python train.py --n_head=7 --tie_embeddings=false --init_std_o=0.0511 --lr_head=0.00613 --warmup_steps=200 --doc_mask=true
MLP neurons of a small language model. Each row is named by its layer, matrix (gate and up: input weights) and neuron, and shows model dimensions 298-425. Each number is 128 + 32 x the weight over its row's rms, rounded and kept within 0 to 255. Numbers have three digits each. A neuron's up and down rows have the sign that makes its largest values positive.
A block is one neuron, or neurons of one layer that tend to fire together. Before each block is what it responds to, as a language model described it from the Wikipedia text at the highest values.

Responds to: Short segment-opening fragments
L13.gate25:125051124115129115141066103117162088112129110091095118144057098164146097122155149144171101119147122093086179163106127130142121139118091121052110111175128065156155132120111063146192146133140082080120147155113123062163126104127102145101100098123091171092166151195189117118194162057150117145135130138124161136151135203159154128059120150135144099129122148094111146106103141143084097108150
L13.up25:203149183117151159103155126131126128151135138193171104145092115124134125197165170118114117112221079133094137177099157147164117131139113176152145143140105155096130130149100131162123098212160075164116119095233146132147170175109124103117140152099115146112114126105154183158135145150152087106132163148077155160091092102114102108139099168068115089085192109161168093120132168127134151142102
L13.gate62:118151119171061115131138155127148156144153104140144108124133143145099164138203118105136138140128092099141146159073105153136086098212078136149191136215140127172158066140148122113097103106146179098117109091157108126076168110123118130135108047116116101150061154130127113093052121162174072127115098158163121081103108138108157102126112101196099140124065160135130109119113163128146133080209
L13.up62:108143181126100163099133074145193165148142115097126094157061122169111127182122120125049085091141116171118115097102136095140166118157165173080106184151108190169172116175142125101133162143078142147098105088145135158193152070169059102138083089199115126163106111133150154141136129127133136157160175140065105126100143094129147160140104130071106162115152154084139067188097166132099120125111
L13.gate70:104105170138127056115164109111121150123063135134078152150090114160118138129106111092061082111120114144170146142107122145113117116111185166140139122147129094123165131131136109141175157167177171247116155130131105108141145167180158142168142120155075180144096132111116172102101149157134099067137125139106050227109128108080088076082166120139102110130135145071123121122116239184147214094172
L13.up70:125055143121116105033079098089102161074130120121088119163100137195102170153190135070092135151168128162081183154149105119148119143128129077096149088113114069089066070167169119095154149076184114094130161096142165100146205110109130092142123094097174179175154150128211139126107151111123120160076095147148146162063085110119125149130078117128101168129168135059124156175126091132048188135245
L13.gate77:113115139139140141075124203093158151086126162133118125140131141109120108062125109157124104124174135137143114236091141134103115175131145164069119176069144117151143124201099158167155081061134105222111125197138135063150137149160133131128151081128138115137148105178171095156137058150165122138097177159135060152155174108100054134099074143103209146069119125125185154111119119189090208138144
L13.up77:135100129139115091114120154111104071122140120101102117116119128151158101147042164092144128137136165199105104179124138081112133063134110101118142139092179092134079148134129092109126106098172091172094130108120143083165170095176113131128148049107106144082120185123086088127176122147119100076103057112083159129170168178164186169132145123129171142121142157086140102048129069165088063135169
L13.gate86:120142171193167128109139207109110139168143097135122059124154095111126179085138191131124119150159134176134101131151123139140177110120101156092142158168162121146116134092158108080138140138124138129131150142105165090144152095129103211140154106106165100159100099114176100156096138141125120127173132121166136205092207111150069125095154179212165089120144122152166113070200122076128124108158
L13.up86:171144171111180096117115132105197123155204086138095110138104166068108133173107153131131138059190111089131108119139157164140134093125117118085128097062122088082119146084135105141124156164094146178089186118118169152098139123128146156161130128150092158150144136152066100132168168099169133092110152137078107162151197115117115070144143070167155064089115154121059133116150213205104148150161
L13.gate172:080122117139158112146090124127101139137085101107131042101116077142154086106180112120146106119126112172144163086128108101172114163150181120144142079132111175133143107127163100106166137147197162150072112189148164154112153137099065137065170070104130139092137164152074160141096088154118118108036157168109147159115126123074120173092210101124101160130149155091052146116164190133177150099168
L13.up172:133179140162103111161090091144180144114103149122036104123123140185168154150156110136168106228124168151134141118075100175125136103093177125116159148152114187108096123138101128093163101102155128171178138068148149154170200114146115104174157100140125123140108152181216128147166085157136126124163117128163145141089131099180195050103154162114119172163093126098131120158109131178115118091111
L13.gate273:120133175134157050070105146082106171102134172144095131090130165099132117136108113094081141100129141083103088210167116135131093178157134132106123114120109109119149091127076087157081101159133088173132136109112112071116182085113142103171131109144035152171112142131139153119135170124106108096108118108139118168091104137126125175132137116108096107116101116195138106127179043130177138131097
L13.up273:153102178142132111155153089072150131095074097111068174108166104112103151110128047114099092139160115101166133162149104093110167101161091169098165165134163189116126149189094074165111129146087151141130118153143154158097180170121103138076114135109078142116040128142141128106109127134191175173162136158196180078110105091146135146108173137123158129112205087090124075110163136133134163126159
L13.gate382:217142087072119126113221174101158149141132113145133131143106149110164116165171166099120122141165174127117115109184125114093149124194081124054087172177116089117130038126093185159127141087118116163191142100090143131094121133124070108136114178133175133104143114185158097105101141155165166171134164139133110129134086101123091112129090115065099177180113132111176073137105068136095119150153
L13.up382:063131132123161128128152125188135084181065122124117142068087113113120101186082140210061116182138129118132140120086122099158180138151154138157145123165133123142148128117159156148142077077099101119118139210098128136149143135139165127140174125110136086091132110200100116061181158109135092144114111208099111088164082099159154115111115068129110126162132113134145136173176187151141136158061
L13.gate759:117102132106082137164121134164106126081126045126079122092072111146133151139161159080098135108110120162113123154180126080183152108082062210107136110107165107141162097147165087102154162131138119187130153134128155112163162115111076067143153055098124125107131133110103105129170191173106135141159136155096152135169180138126172116130122098096162155182173083116141110148128146034168130160170
L13.up759:110097142148133111077084194118088182103133174069165144139104138110153174117133151096076138130130165164158073125131116084184112128104128175096095219139142137155106097143177054117123163102111152128056123158142152104206141132097152096172139046108100161179140079153112107100105111128126093146144165119163159134125120121159089146135149118081071158144114090129123128198090135180087152059129
L13.gate774:168150105121095135114095146119084130170086089156101101177160096088212168138125134115093102117104094116151127122190079139100167130089166132127172182132131190123161082110076151111165143115102117107174146158079112143097165131105081063081139117106134154091078157197165147154155116138108133158162073096082128178155096163115106162189165111109085103116120121092126155161108167164144157121140
L13.up774:090090108134114142113073108118156157056129137143138126109103131159077122131117116123148121120183110141109127140113140151123143098166128141169077052154154104133087129116168077156138202201102125082112128080142138096073173092157162140111122104123112131124107132095123149105151188103145183135098184152125133163106095153098143129101134164160077124121125115147149156112116161174113127147158
L13.gate844:136064117057123083108105131094039058163108097135164152116176140127165107106120186105084094122094117150105077123094150085097109155096103097197137176103136159119106144105114138100170144098137112173144132139171130139162099140201137125116218085138126167113118073160145136184152118124140150049179119166126166120137131156122093136169090118090142166081132155129143180080110139115205071117150
L13.up844:110073141129116065017144145082163114134105147104122104133122076146125118130149158125117153124174164122129160159134054021132110081121088179183068126108121089100152170105154149126134112141157111134107066142135128073192123148141147146153148075122138136139104135052126113138107124140141111073154081142139117144158130147095076162133109136125164154128101097098139119100169119107075185111194
L13.gate901:192150173124105087087150127122238111139166155111118134116080118138096093113135063135088207154128103133104145089137088135139109132133200111065108161135175142089139110156104136085122138103153100177099110121101144120129118109094092154143137070135127151074105100129085125144134150186112144150148071141131181106147076132048090138096102129134109114134189117175131122141111162163083181158157
L13.up901:149134124101151056133216070148095121071135118091129158136128119160121161129084063128119090106095091166116109141184158117172096101140126117130087135077070132146106159143119157071156175103140102143121119115074160183175122142126147143111174124166174123149181082149109113134138165114108106127114123106107112176144186124116113166087076098103130147105098092069147135158139117117143063126210
L13.gate928:118142106105138141143108119074150119135167138148121134124088164163184103086161160163113133104185155144118060159136112178157138125067113124110126168089172090122134109072077110064073192103123101116132161127127158111132142106109139191151107086135161101114084116181205178194177139093097200117082150107119156141114119128141117197166130164121153078177147106140121115096142142099090111109134
L13.up928:105102083147150063098171143095126161122130075109138124064115124122149119157125108181120167100133076108146184171178129162135125136087123140153132156107151095131143120066121174095077165144191131131122159116107134097143062161067106146111102138132162070083096143144110139123162162127162140137138147040157136197183140128095177121145110132123177079101086093202185135147157103109096126092158
L13.gate975:114102102066138063096083207111137151094130164128085116143189123137126154129169135102176101150081126125149189096144132098099146111144120114177070132158102125125194095168150066142073156154125177114088077100111151144148120136123158122178108159144104069070139093061135102094146175115149095149166142145153039127133167099156147117100115135177095090116189165116119084162113111073144162121167
L13.up975:138156108118174144083150091105176089126123134088097137133141163075161126141165080074082130119107093043144125165115122103144124090142129167122163085108155146155068156194119167174154105086198174168128125157145107139110178145155130111150098106116099116111107168140107116146134134134114113025067156181108080153150055148087152156144131128168193122088160134081148150189157147190122118105171
L13.gate1015:096098111144106134153135136107105147167154111135107145089151165174113101103104245103123078111132131175132135102063155104112200158077142183073113104159134152157187111096162085111109153159091154137123119132202137178105116093186119130136108117162132114103141164158178153185157138108144100181128137194142165129131091159126153135120163134161094180157112152116067117128115114149160104139110
L13.up1015:094117114068091106105157112053124144131079103126099100104095162131124125088136160100097084180145130143149183111116125129191153127119126132163086100113157137150110125109092095125112150094115087153102141152071119137155138145127155103134135074091185049151148150159136111100113119143121149170143123130071096132143154123101163153098163137225158130146060138106154166134148101178156146101132
L13.gate1153:135127140158148134101109126125119091154139126116107124129143132093180151091189146159143125157094093135142137176146083162111123127096133187155165090181160107153116147156092148080161111108150183082180183102171152105184189129156130111089104130086123129122144103162135172130106102102151087051120126150123164145148166149164132093106127150174123049084119158130111094142134126086133080111140
L13.up1153:159074129128152062112139151143164095185096133124198156108078130122126153131171178054092111122147111114105197115071136089084141087044141076120099166135179146156151082112138152099045148105127174206093173147117153112126127146183045135135101103147123116133061071111101117129118179121134131110155152127221136074152081128134137171068144132183086095104113163135124136215134113138123106124124

Responds to: Indefinite article "a"
L9.gate932:117141123157178180109127118080069145113078139143093138107159096139113183072124131120099075031109098121129165142140145056134138131125147100185099179138207104179132134152150143102107179156113145142072151159135114153110117061150131160149179163140111175143117104143139217139067140149123156098102093163092126100157084104168151123126117126129189192163128120141052097146146138108126165113182
L9.up932:109196142163090108090108178162115142103182061136142109101134104189119094111084173127137088105066121131156095105144109127167139117098170145149149130103154100161121112128157167112122128166121122119099113119148102158096163063116152174120029111156099165162123179160078118115077096076096120157128158163143211160138036139132112134120126130132130108109093120072125062179145128099075098130168
L9.gate974:163137124132089155114129161127096146111121139147177127145142159134111114120094184117043065147082142155088119081148149156121187090076067106078126108171120097093084117087125039148094128153123126160092152152158097186096162172094075150091145138158122070147096103162130123157191114112146158112158124127093103149171143157087121176132145080176106097056101094117124127118157143092163129117099
L9.up974:099117109126167077164144097134179177182186100132124132118106148152124119135142158085169058143127142166165112101162134148147138093154099074139156140138090092153133093146089118191151071076110105114102129131151184075181191106159170097157185148127162090113168115138106156081071125174131167131175137098154150122148117139093086158074102145110132175123095077056121105121056125106158096136137
L9.gate992:132137133115104103112137158127107128144123122156150079133140120127105181133129193108161150097100112172198171139102119130046161089110136162107128176169075172138065075150156040107144130106142117069078131150094164123102125079112100070130090120130147150154138140119159176124134131111144116181124110175183181121048151120144141140117150137173161156140112129101155120148138145140079145142140
L9.up992:138075125156100092132163115214150159131161055167087110160101165109113135100101165107176087171099094102158147113114162151146125076115144141126103093125117163158149154133120145120152166152099182154128139171128116152130128110120107087169100124129109165137085096143105138110066129151200178060176114108042174130139205124109105098141148126164128148134139102100120089105099106116144098125112
L9.gate1111:093101114164079121170085153070120085140095153139110140157111129101118161138133163063158071124138172121097187150093157106117114085104116122148129169153143057165159085099093057107100127170128081110131116123084089202073161097040095114112150139112128119145107192113093178090134103135144171107130139170132152086143152140165091137139067163110103145120080071093104127115128153179193116164136
L9.up1111:136171110123183111131167146108184086133144133158152068150099171097121150181112079128096158115083147120127105176099133138148235141123174173149115097130114154081125129122163157077187163170128122124204118178138120138159171110141144175109086098128074141135125155148127092109089165162122143148166154112096091110191131184126097094082114059142167147095106111131086179174138123141145171151087

Responds to: Table separator dashes
L2.gate1202:146143080131090097106107113161105189100112117104134117137092093119141110086136118177151141149181157113121152068120132094103158118207156152147154176119146077124176134149141076122138150079139089117105104191100126152168138121143083142123177117129130140173093149138156183065129117074121141136143180133113144147102141176152153169133117119141140144145175130092146131170186161158077099112127
L2.up1202:127140155118141152065077113133098121168091144198138157126075166122121167129115126145138104114130168127165182146130180109105116053184143170190107155094085124137132209154161156122087117156073104141159133141105133112165073121087115155166136141132122132169136161120152152090087125156082150132107152120140118137086139082125096120120118168103150182114089094174100127138119107131098151058097

Responds to: Markdown table separator dashes
L9.gate500:119113088164209098126138099136196128109109179157124135072158135129115092080043152148121059142135168187116123107135140088068159143152120121137130164116174119172105148136126142117114160085181127141125121155170137076089135123138173092132098180146152160142121137134148095067141113048106141069119130104121100125148132181080105126133139149181089165098116118116112154132099129122085106124144
L9.up500:133062144186189070089152110121142097134083105127116098109157112131187139072161174179139197161153175140105120115123158105109146101123143128165124079095160155115137112114093175125171115134106071140142139124126122124107153118143170085167160124078153089101137123052102160151143140066100147085142096089117168158115156069153165164153094166108051099095113129168098149104136136108151118183113
L9.gate783:101117113104130083148192107083115077124171092142096166072110082099120132128137165061155167146098089108134119108131118146175189108104116148159112137154121155059108112134141117124061148124120169206142115099095154134120153121098124064141141186117119094146086118142064164093136066138145126193106168118146116145118094066172103092148141128128141132161132129126130111113186186092110134109191
L9.up783:106112114141126124082183111120156102060150129065211166069127141093093135113147186128130134107097124101084036095135083067121175113196149156175127194136165140081119085132144168126115163109160147138138148161088081143139115091145143142117127184156065156144142122100106136101109083116159160169116161094090137067095071076154105140139100151123077083116159103122121079103141182140156142125131
L9.gate935:106110159124156134131114049072163160152075077097188136160129073086143137115129114148161163189114110083125136134110139174113166113162143128126139168084129111103112106186087139121096128149123135031114140175135110105156144088111113081183108123152083116227127176162060050171133108076080121120123066127110143096126164080155152155148096122166137091075151141168154127133132139153136138147115
L9.up935:137058148156156119081110149144138112142142130159168147155127068154152130119116120116082172111198123138134177093148168146153148136118101150114199135068134104091148118079098117124127097169129123120088167179153124031152142128177150133129156089154090104167111073151105078134106161129178084172144120073100169106120155098101104133111039139136199074130078126139162065141144072124173136110198
L9.gate977:094151103132131110100135097150129174151142090123142126160152157117114137159137123145078109141154107138148123103140113182091124142069131129121130102144180184134115130123123139146091068138097127139125063163106087129128125132058161092182121153131112178174144153134118094089170139112086078113071130113175094172106153118130112123140141123093198101174126157121098161093172086138127144143152
L9.up977:132122107127138089110142135040134120097169104155104110142107092078142190181149115107193071113135125119059145112161084042197134134226077131097168155088131112160148074158073120144075070093141159102111108095101183146103127117190116107183112129129076143108147127107107124136122151100160085134171187078132221100130149134112107131120141091099127156097169090184089166176122184175160118153167

Responds to: Indefinite articles and determiners
L2.gate42:109131159137091118118117092123067123085107123148197110143134102122059098117130135153131156105105149100096148138097148097115110157126123124157128096171140152188097120130126119141140211093151077111153212134120124165144135088132128116171088101157107124116088118178133150114167153141089137079127137130141139175152106135127124139154135080115093188100189082173115109157114153142149140115124
L2.up42:112111128062110100134146109183179176123122107124132128173124124111112156063213090157112109151110202085135177140106091070089074174168126175130138059177146146128144138141128140089115197187102127128092158114065148074127089163098123137111127089106112120152104158065157157090128143141097075094122121134132142161133135119146073126160135119151073192177133107100145121144152139135110078110155

Responds to: Markdown table cell filler
L13.gate10:154163148114121101124147098133091067105166166105205135156130122139124073117130099142127127154129140121176171104169125131025133122169094134121091189092156137128172107120156141191021175111132129108109117129165153094175075156188158120094116092100108103162188123163088180160130127138098161102184116122128091138079101154133103171172157128195170159146107213167092181118139098106183189167130
L13.up10:132199158106121122150136062141135104094165181151080073113146081107118143128174156173032096113123158175123108106128120109062102147102192143112177066206223077159143190149062087149134128089130103120119109145140105152065103117124184138117149224148165082103138196164064163112099148087121126081110138162099083140141145133122183116153125072105124137100206132145088132104135104149124094163176
L13.gate145:138115097220121109117164104163194099066182146120134169114146085142059096118123133127146112138095123123112132132138078116166129122145152135155115113130092140207085122170115159157135145087163094152134155112132120120072141119061148174120060101038059148129143109124090125076110121061075126143145131146137128115116090079189080109080145087165170123101161180096179106131177114159144151078078
L13.up145:155138129116157084110138102150131143048112107155121165132167119098096146210146178128087184074086095093096141127140100116118164105106085082181111172092198158140134152142133173151168107160144133127097109178102075147114146087098146097149147119121084111156096104200077070093110100117097145096139174135091106104121102059105109144168141148083127080135077134112132113124125137158157138134213
L13.gate459:179161052131131119079111177154158148097103164147092169127096120150173175088197134106117137140134159166164146081102121136067153105098097142122118177133127204073141094175138148115155101117119127213148134117157199119110150135131120181199175172130111165153129177113116107134136063145152109153153133155118130151137143159136127088075184144168142108129108129132130151114129101190135131141059
L13.up459:130077165124130134148103132134108156082139165077134147084136186104115166133141151136088137108135145147085122105161132130140140095166130154159094086150084066096142128163079097142165112125130139094097138092131131102077161203139133165075166099139114139126125139142101097111164120081175103122106136097069148125064103130150117120118141095105124129185076186138085123147116161076192133094104
L13.gate527:104109131132095085102189121126138098080146156113147175150106126119131167177151159113083162146098091107077114116129101152115070133176147094175135127138082156137086130116204118193115080109075081094168098142130073106149114128187132150167136147187133152050085077119154166081126089149112105106134100110134179115134140154166134109104119150106085156114132103112134092105156109131120089147087
L13.up527:091145106147118116102183163110094109144069117113165166095118117127111127164111162146124142082132064105118171117144139138133056131099103165133110100118094136141131126115167141138111100208180130069127110131147163109149122130117111169140109121120161149127093063089125136131152051130146128164158169098079174121139101110115083074157136170103127141056121152136093170120181101170131072101118
L13.gate548:128160147081091113133162164174105126121117165160105138135147146070118132090084134081125146153089112163158121101126101184116130091148128125151171142099125113138073082100167174130066080094083130147138153153132143140163108089088109068129143192142104161156217122158076120094145155114117135112126092166104139076125100102077105151176160127160096118151156186187145119096080139147103151119130
L13.up548:128164115151128075151071149117119144142107188114103088104117089163119131130119172144113138137169145148145128173201196157128110167096110188191138113119148157184181103081171182160147118187110167100172150160164144122110116141115132130115130080107153077062107166148117116071155094083116125157197124157117155134055134146126167106063176052167166067134110134191147166145161184135152143155147
L13.gate552:145147093141127043067185142148085176098168138161149184162098106112075088118111139111112133158142068131105121139100158147092162168158146190156084170132104169239137160131129154167153128166157131110111142056096131144147092098152125118114113109157092141108110168038141150087070130139090121178182128113109103068110099140042092121153095079138144083165074136140138097187170064135068127103157
L13.up552:128150129080184069155129142136143170116104130180137145149137134159141103129140136144106113070103124160110101086085131135167118130072095175149149147146141127117093088098168153148123173158145075131165170131117135136130150102168169109134143227085141157105108155143121118122132148167088096113156127152176121103102182203114163118119143075162142076178156126077129144120088056173085142110118
L13.gate569:200139147181138068110090119109147126107180129139188161149115105182140040093147166152157121122125124144133105125119129161103099149105140094089095166098214124140081169188016158056166128140087129122085130084122113091089136100135116091141154093103152132145187178130128137112133150111124127115143131157089152122122112127148153131177114128135104128132126130163150156154086120152089128110110
L13.up569:083143095111051140066180084146158187069127153152130139112150088106116187119127166130174170102133096131104116098139138164130123159213136073151072138129165142116173144148109155143104087090135148103127122114093090112099137065124114124127097158147154042162120146103110184120183166095120123139169138134137104103120183092122132129121125163138075116153172120101143111093121132060125150097121
L13.gate669:156124176110131106131192121138193130106170129140112080182117137080147150111186102141121112147149180110113065147149082142109176118212134095132084151123168140128117171114070112154030118074080120101146094129137111114091100134090139154111123170155100144102159094156122128115147125130056094088095146161102117138133122162208156114153088108096152091148127128203138087177121104116098107124135
L13.up669:115127084086086103116155130111089160089153102058149141083086128202182129129145098149115126103126128112136127131085126179106190065106120125123093130087150125133076150211131131143130120110133203142167131183155130086050119102157148095184136140124106085094084131115100140081106121165105140112126109131029082154136124137116103096131128151110102141143124090083118075120138167113119114178187
L13.gate768:119129051091105103164166126152160174176139098145127135112137095112119093150131060147129109093073167141151154219134122095211129097073104161113138073080094122164128139054152143158129147133116088166143137055173125149145149132138140075160085146162091126196113138096102100131124155145145101125152156127169095144101095136155137138108099143123155110113191139132111166094120060164162108137138
L13.up768:051164136103136119101120092111149193133127119084030113121116149141115175150097127125141135140117131129109135099166075091091186125097115159098133116088140119156136139124105104101089112075110106117147177084067077134092100172210150081089129071181103135149132095142163096190119112210140114129098089146128115134144068115123062133136178172120148110160117107112149133046099040121132099137095
L13.gate789:118185117098182161167093160147148167101115114156081109079157134109080082146079145158121134117136148145176106123085129082049102118114059107229095084124218098123128143079132120079140131138143121093127145091179086164106116089109130090171070137117102124136155128109083142076155158099109104144123166094097101171076126165139137147091104105128109087123095101095072192107131186138109157126138
L13.up789:133074138134054163156157143083180192118140156127164111093133105123151180127138152198103148160167122125119143135162141165128086138143168109152071090205198146163168165174135105128142100142114153150076119137176140120069126188108128129076189076102094173171125145133164045149135101090126149101132153134077163111131141115134170133169170130158119118211160162057133152110087141098131147103141
L13.gate933:126119107149123117189140159134137100158137171097128156122145085091100150156129195132127142100145129129183137141136118085105116130143142167087138158158135190116108137151139166084097187185180126141090159094124160107132090121127095207143100159099148121196110135089117143114147123174117139110094184125157097079130128126149119126154114124099167083120169134174115087120194157110150141142149
L13.up933:175064088152131144119153223093058104124125220107130103084132149185146114136160105177105134119149117181126064113068140115106121117159125165152013132129130126091120061110129115142152189105133114133110073107162139090133099112082142122095128132095139126191147079083205198131124187118113105153114135161092120113125108151140069097115168159062142130078133140162092153114185150124125126132059
L13.gate956:153114131112151123092121180087163155075144172112141116047164153133102130088099154122148091098108147118137161144158091136131086107141138138189205162172129140120132122119117139141091140147138178188085093099091123164192108148073150193113120105089140183138084107102089090090134079153119112148195130108179146071107120101106181112190162157109141166152064191103124162167144108175091182161121
L13.up956:138033158140164127131135149123071095130115132122125105116081155109058045137181225147153108171127096157127098111166106159145116135087149174174150148119098169111092145164113144128106152136157075147154138166119114171136064089096147153072167117178080145130110125099156146119137102182150037186157112148151131089112127136142078121093180136126154140093137106107039139115109158107154152110174
L13.gate967:149127147131125160125101122129131105073142126104159136084095184151094143155131173185180178110124120099136101143093127097147122150165118072102097155139132149177133104122181165131132122117088115084133203122126121148093172116118171175121097117141121146180075215150075116089153078136189093050194092179150171150111101128123069097097150091169159160076118058101062124120163080102144168119165
L13.up967:063075161111125094119116131114121182131146127078142120119136157134107107168138157158156134083108096126166137092126144106088092150194169146153145101134129109115095140085149144157072099177109161138105032152103140142166137120114136152121135100177105114123122113185110111093143177147104143163161086125151104181155142125085141120166088085101180107126105084093097186077185093110089147152099
L13.gate980:134102100108135098110086125115121178105102141148152104129146222084153177134107148148168125117144154088119097112120124152109086125134169134096122132140069113166118107159091118170063074097115149169108124165128133128108120118100100092129094091126196092142158180165171140104097093195141107173162114153149141134079117219172156101220137138120114122120111115191131141174112122128090079099039
L13.up980:103144137104142097166122163179163202100132111104173098119138149134092169123175155110169122164136168162177094140125104126102131044155091121125182117096094133114093082135117162090060173087093078119062148139125157113138144119138117123095157045094150119129095148128148126119124130161148210071121119128135134140111169158175125080083096121099110148122158171185133134098113126198155155144201
L13.gate1039:161177115073097110128089129156187078164153144158166109102154137081105166088109145117154128121129059111143134147122136143102137071175133152160127193106129128178073042153113128128110137082154117121127168149137144141127094156134151184205102069168123198192110141123094121097146115143094086105121166090209067086158090145126158112095174107128167122125100119106105143110090124123185085101139
L13.up1039:069119103135074122155141142114178132102211164113055122149101148081108184144129133067107125100145084109149119116105148145138126056168126185136086132119118100140135134107122126152118171115163146202126148163156131126174117121116088093088135109182082064135132104095118084102093138115113102150101157092161104061137166131092122148143112208147194166180138111126142123101123139177107107125076
L13.gate1101:082111088131165168163103143147074134100077166139094125109149112104137097108140088098141124101220155075089097107105095125126106123162157116091134119148152166129108128099184100100113169130131082123187131059121093220104175056140104121139092157124106130170145105133138161134140178169103163183162121117172131175120167155165157129122158090125114081150096148101140092104112113118084090113133
L13.up1101:129102164152160147110121141182136094095130116155145118126122080143048164096100160108164129138170115108139148165156119095162113079162043182175140104152132157109124107174116073116126100146177186129116161099147063139148154122136149089098160123154150153133120136141158152133153108134116127104213129084130169099092135134120145117107102132151156108152090112184172089069117160085087127155112